config.yaml
num_attention_heads: 4
head_dim: 64
norm_eps: 1e-05
rope_theta: 49500.0
qk_norm: false
bias: "none"
init: "uniform"
beta2: 0.98
weight_decay: 0.11
lr_head: 0.00743
max_grad_norm: 2.0
decay_shape: "linear"
max_seq_len: 1024
train_tokens: 356500000
dataset: "wikipedia_en"
MLP neurons of a small language model. Each row is named by its layer, matrix (gate and up: input weights) and neuron, and shows model dimensions 16-207. Each number is 500 + 25 x the weight over its row's rms, rounded and kept within 0 to 999. Numbers have three digits each. A neuron's up and down rows have the sign that makes its largest values positive.
After each neuron's rows, "fires on" lists the tokens most often at its 100 highest values on Wikipedia text that the model never trained on.

L9.gate58:473499492494431505539458517501476531501473472515516451481487504512499545506518484416453507527458494522456491500489492491502470489533465494463537524503508522480495498494525500530460528507527531478531531532495471504538504478477468517522504539489497510487544457544496470517465490530524527504465464536548512500475505518520507527471525469462487475498501476533512483562512486495517506505528541512489504492483491484525462504559489514519491445452510492508474512478524477469504502502478485460507513495519513493525487510529462515492499473477499522512477510484533522493466507472515457520
L9.up58:499538476503483451441515489508517517532513494454532467506506515500523525482511460499506530535497489488480444523532499516482548487475542487488492543501511518518476498520453494491474561524534495505489529511521499477501515483495502520470502525510496477504483512482502499508506502499515479495511504485512516517540472475524484502515498523475439469510511516495461506503456488511491491531487468486501560516521515508499512495478477532510499552505493490536471540541495517506510419497461450422520467523493489509483461479474461457501532483495468505499510512459540510500513460486507499529
fires on: "s", "ran", "al", "on", "n"

L6.gate571:472518509464502496501494464473471514474540509522497542519521516460527472483538483502556472547474511467506523497500494501454499495488479515500506442541515484496541481512523491479538538500536503528505528464493452466451456510535552476518495524475459499503486455512484534488466497451492513507527488490526482505509489497514467484514490528507491527505511505501531539506527520483521507478486452485484524522471497476492441485515448508509447479493455478499471491482500557504473510489473511501517474490482495532488504477532502495533474498488506473496531483464499504499500510502474457519
L6.up571:462506492482476483528481521461527495556481480542477468492496493470476501466455517545528526494515488495532522551530497508507517484496466525490497487513538438511518450519508487496489479545491506526505522497522545489517483529507506512512478519529474484540506524516506465498448532474525526528469504485491466496477496526497527508472446553501556460512473505536479476528494504466505525538517509478490485516494448492499512541503504470467491508519470464470523521477513510505524498493514555487496488522493497493489538491456499423498474482481499468496499504518471517498514547487503497517
fires on: " at", "+", ":", " by", " +", " −"

L8.gate343:459492496491529525541445519485497487486491495532501502519526471516503503517534515485518489467537479492505516522528504495497508488458492497502512522522461485501568523477507493499509498468426528478554467497476531494462492494526476501439555499483499497460519492479498491467486517517497499445484531472507469468510518508478468503570555477498463528523526495457523474511538523527490495454445511513495471493483459529487494488493484509523499449520490491494521515500510476533540492528477506512524487491475509481504490499547503528492482514509524499539499460505507495498514478540483520509
L8.up343:474498539526526524485469512505508483524513506536478511478517461506543467476503525524493466498549490500508500523517513489484474507495495495538498521542498468471530487494475552525492496476472518510525502523472521520477505557506472515490532532485553508501496512460513532494480524516499483439453517515453478485464526469482513530517554545513468521535504551473500473515512529525446479467464528499491477510454483521471539486518522473532542476503490488476518546482500486487552484503482491513502478488516506479483491514494463512495472494495500541528501470512515482504514502538520501492
fires on: "-", " ", "a", ".", "1"

L9.gate176:510520511506490483494511517480502464496541501479510523480506499471493493474499501487499528527514536462487465489536539440500515455518528487484481517484480523513495485508516519487538519508527516490514466547523486492487511467504515498491492520486544535478496494460448485482485479490497523490532497477475470484491517476461493527520511525495517479471504535493479528526543490471519511526527534484496462495480486496481486511503489471493493422492526478488536476464513516497526482491484501537479500514518508517479550512520473493499478481510513509438439440472476516500487456467438524515
L9.up176:448517486511478477548506474439508494489511498501511464491503501486511470542501486468483488495488493465524475489535522488452523457504503484517486486510513487466496513482539468526524498536491532504486500483488494482518482525467472462510535510465534487499495480505452477491508525506529488446509492497508504509504486482475508521487530529492498493537496489518474491501486487486564461541562513524505482491510477514499506466517529486546527546488491474549463517461512489498490453481461546525451505479491538475456493461548482505541484504498481518520460502479505477448494465493508543521
fires on: "s", " ", "ers"

L9.gate94:531505531510473491492526504532498509539512494529514506489495470510489517479499512496475485444510460524528499504502557512514448471490514499504527550536524472486524501470484496491486514496463452516546506528492445476552501497494482517528492494520501499517545498486470485527487476483492483510538510560505519510462487557455492484530494539554496488525496502498517509475517468480514505482453496501517493464489519510515458480518524496532478476488535491539539558493500515547468516494496461475515459507460475509498506489472512473489484485489484499531464531496511484470507524494513516504
L9.up94:489538478483543481513536438546497502540445462500526475541513530527480508478525514511470495473479502499508489513478494507474479516474520478499490496506540472498469511468488522489497519504493503507466465507499467484512516461504528515482498558521530548510435545507480516477518506511494491471540510517499504530531476546487453483523486529488492478488499516495496513501484500470539470465474454503500551490455479496496453513504498498528504499502519522534486541522485451525538437471481469468504516508481505470535498457500499461451519526496511513488470474500492458517510533534530455499
fires on: " |", "–", "0", " "

L6.gate519:516528543478528495480539480500504460463508477508534498525518531500527458496528498463526491566498515497520518462490515549505474505471481487530519475507551482550476509466505498465531554519492492539496490539502472497532507474516516481514561561477468489458485500468465516479474489485449514483496481502466500524520477534483513521476551507461470460506500499521490479492484503476530489476503502502500486524496544466519479502523488510473494517513452516529500497492533527484537485493485477502462483506512518529505516466514471492482516529466519499504433488497431530499496499480509477518
L6.up519:480489465504527481498493504482502516511487487559500497516510486492531522512481529503481473532489478483486494459535546468488473475534527469469491508471527447551511500523467473534504494546502483523499524442498497552506521533492447525484494512483481493523561456551517525472529556476529536501514503477494506519518481539487517472480492486505481494495494543483514476535486486544560489493503493459470529467526496470484504465506510478438482498461496490530460516508503527489508495472481491513493512465511455492480510498528477486518515498499484538492497513473485503492506493504508491522
fires on: " season", " Cup", "s", "ly", " yards", " Round"

L8.gate89:506527485503523544488480540519492555504516534503472466498513566523484563496523481532509491490529507536494522522479470463522485481466520504498484463530520449526510530444554499506482507467487527491506486531511509479493490486510517465469475497460495503475480517510508481516512478503508488502556496513496452497475507502494525507478463500477508521559489482468500522476489489527495493478483485501500509493517475477518464462499539490483486518519517438505495505507488481517514500506492514530525499533486475473446506464538523515464502487484502501516449473489461524551517456497469567496
L8.up89:483512490513475549468489534535508522491502537496499476501518468494497493511504503543509498505534497517462509508463491506484493492518513473494512525546471476523467504460479502490476574472465465541511480525543512506475496536497509465474479505489511521493485503506536488504482499544472472502469495481429480500532518475484506531491531496499489523513496488523493506523496496460502501495515557520487528446515464437495521444449516478509468577535532447481514497479509491472522479483515514538497530497505468498440542488498487525486513520461496491506479484473495541549520501526492534483
fires on: " A", " as", " O", "e", ".", "-"

L9.gate325:491557516505497503489499532522533497494494503471522490502515503428523478511563518523518490532533509497528514524444522477476489520469523510490526471496518493540484495510560521506473486487548503496553509514503479476497510511514460540474459508506503529502479530527551518515461496474457449480491474457460508464512483553495472469486500500522500473496523540523529493479502528475536520505454521516502503489516487486516537524535488477510551500501505477496497527504471505505509571507522482491469452483461520538470522509478510458457505520494521482510503482519492516531463504465486468500
L9.up325:527512482499560486541513532553511486505530474455496511502525552486480505533473517518464486514532523521517547509541485531515528492499539470511510479446518526528502484462509473501474518525473461454514489549488483489457490515526511465508482533512549542499460495457489522523450506510480460466467496482496505485485518474505514498457476505499479492506476515499522510493484466522522514478475504494496478500484502477483489518530536516512510504513499487566516508511505507474514498488495490488475468516499526476501484523478446480489498518577489526479440504481512476537508490450472484474
fires on: " ", " +", " |", "3"

L8.gate80:499506467482542516504470517539499472494554486502517464531499491503505476466510506453515512537498458458492461512512467521472536536513498481501504506526481484487486488534536511538455467488471521504467526525486451461524498516511489497476537524491534506475532514476514519536545495517486476477508465479485501511473515499499528490468510513479476493507514518507529530535499462468454505508512536542511505543473492542521504487480491475494504470525464514505458501478508502508516499510505483486516537509518498500499531461490458454474490542497482532470483499445534502523464510478468496516
L8.up80:551493502462471491468465505485477468524533518471478497553469461522512513460511501504497474502479485504493480459482511531452513523497470480529510476514508479499493535519483472498468492511514448498521478507501484523504505521485528488473520498512494478520489479485517529522497485484488465489516469485522471503472511477491496522516520491467518529465502463479523478500489492533501481499443482509518516485467550492502493503475517510501546557528502524472511496518495470537464459504523439497509444541528524479481451548498469522506480519496482559460485514515510503533461551517496496558
fires on: "s", ";", "es", "n", "ed"

L8.gate181:506482535517472510541514484508497524505491528480481472493545497482506515495533504508464500513512472523483504485515537502496522493464521569491464477515513446503515534472508474512470491528463482504551539457536486522506470453491508465465511474473439511469496473531496500509458460502495444527540482479551482544499490500486505456500490525483541482501509498499492517484475527479510487504492478479500511499505471484474415497487514520485481478472527481539516477521494502519538486485472507470506469504486544498527515482529548511472532482506535505464523531491501515496525497485513476496
L8.up181:524559442532505565464492510514533454524492515523489498472464486532469500513538492487506493512536507448513495481487521496507507470493497515473506499540532486505492525499573511506476536475506476512488510529521483507501518498532496489531493511507506504508475443505502524471462487507499555545495476508502492496516508537516478513519505487501542503491523474503455496493473500513504525517506530519510521462517480478500465482494479534511499497475533504508556531491470526529530505467539541500495533484509444504502501512474540482501495536528505546463548540514534502542429512512482504468
fires on: "-", " as", " As", " a", " were"

L4.gate25:487518525470516457496474491437455519523514538492539509533523487449503490493474509446487469543452556482478524532494486503490518504475480506487517480468499508516533502505486509478480543518496482488536522491458494494480478472491488500521521506479495501490514492479408506509510514525473531518491535483527526504528460528513521459475470515455460483492490479505526473481506526554548498487525491459482526538500499508509463470493501477525458472502491488517487429471497496466504460505473505507500501491506501505483495490536493489492501492481526470498540530462473517497498524536468500530
L4.up25:482524493484533480509499457483499508535497520486479529509547453428517484483489504468533520477506523472543530540466503539516457530486510486509476504461467466516494523511506515470484494467464496519497490460499535465534533496470490530498513502477526496490481544491461474552480506486496531471499464496535483464480519501481509490469508465481518454491499471499524529512481520520473509464524528473514521513519490479528500556478457440561526486507423514478494434480474498501528498512491473483486503456493484510511461532485530517503496485525502449473471508495508539487500495522519504540
fires on: " at", "-", ":", "Career"

L9.gate506:535543479494526462440509449445466501555510530518516467494532481502541535467509481491553471466507499494546537486489474517506502468445517482480519481509478473535521486474505528521452577552465522461523463534503462495506515504497517513492496490485500448472506513500512527511515467480501501492482541492508517467505492506471470478518479520479534500491491473473517496485492523484497512516513545529495560465497493514500499458491533533499479484467502453551497483455511474477510528507506462518512490478507486500490478494536469494478500498535480512489520522493480476500475466473485455515
L9.up506:544523531509540471490486514501480525485513521457474507507485517531534516465520500501496489526482456502465516478456458498480453482513513499454488523489484522504510519477523482468497514482500489500472519538522522480525485523507498464469486489476556490523476484504466515563460466502494501527508480476457521435458513487512528481521502453495481530518529467508530550511497520469474479476476531559512510460481488557513527493504541512507517493486479504498500486465503514464537531486526503543440532516502481548466523491501477522456479471464512489471492467503498525486512492471493468508
fires on: ",", " –", ".", "-", "\n"

L4.gate355:462512515533492505513457509481480550496504538503540533537497494466469517476532508497496522500499535539500523506465538512477472488454492470481492524470516484517504516501467500506506531469547468542549451493472483503521497474522503525537510503465501510487500461478441510473486474523503543466494504486552528501500451508483487477479536530473472533519502534469500513457489542510514484496494520523481488492505512489500484511516527506519483449500487485527517496485504513490491484537462494481470447488483498513519483485523505505511491502524535507500525522451510485477476472497528511548
L4.up355:480465470518487488505453495481500523466484530466495513517477484505488531489458498507489505496539488506487479518472473526540475461475490461497479519520493523504484479498491501543497531493510471499502455467461532501536491511522505475524495528494528507534492432450488506516517517483539553483471514486518544496450487530512502480469528488497494505512483502492516513548507511484536446502522483480481541499544509494484480495469499479524490469530475499439466502481496529511503538509531483495432489510487477535517452517467505428499484514553490507500520503469509503473499495489533458513
fires on: "|", "born", " born"

L4.gate90:490511477486530484487476463485472517511489517488496544536499500519495542481540553451490537486481525483456467479476520530472524505477534511507511524488499464515538553512510530510512539497490495526498451521435511497507495479486526516530507486481510502472520468526453504504524511493497552500510520517535462443533529501459523519480540527537506490475498516494492528519483499487507484480495472502467536510482474496534501462482526461508472519465473476489518509470502491505500514501514520507497489492482513489528475505532529509518533540465531530495525568507545437517494525505481532550
L4.up90:495532489542475493482495463509498492514478504471529512479520487485516467489474495453481485528479559463472551472480510573479534541484513487544490513502493479472522495509512558536520523495514506535479474484454513506531496485534500476503500518496507513443497465496475553429504504499504518517474465487509436469498467491474506488492490532512499506478544499447492509532487506456492478513512516514524517483455536484541489462472486467516501519519481503491501481477479520471496516499525514481441503474490491510559511503466489475485549525506518511501505497482527488503469522488501493516
fires on: "mar", " Charles", "born", " George", " Peter", " William"

L8.gate39:512477471501527513543502465464534513504484520466518470515484498507486478540491495491496508487508506518525510489499518464529525476505476484470499476474462503497481493532478485505498533487531527485498459470501502538560525494491474466536490501454507511523549487464538492491501527508476550495466469459521465482513471508461539428497507517515506516474516525494479494487472529475555509518517524517493486454496507525517505476527520500462533496508509473509517471511480500496480528508502492449481460499470507535454547493494544493506483516457509477527471521514481541472475523473514507486
L8.up39:465520514546554493495507498497465511487531483521514488483482502503489542519463480486480483511501520482546505529496486498488459519468496491465513469532555529502485440513539490502521500516466470463500490521488495505516491543510487512491510464495534499547504499450503527499501506510467497507452494477505465487483513523502494503549501476514491505477476576532544493482528481481480490498469475500500478454523497437431507456527501491524513445510502496506516489496559543478532506477515474477492477456460503509495541484468506495507481527461484489457498532476486498493484530475513534497
fires on: " |", " ", "0", ")", "|", " ("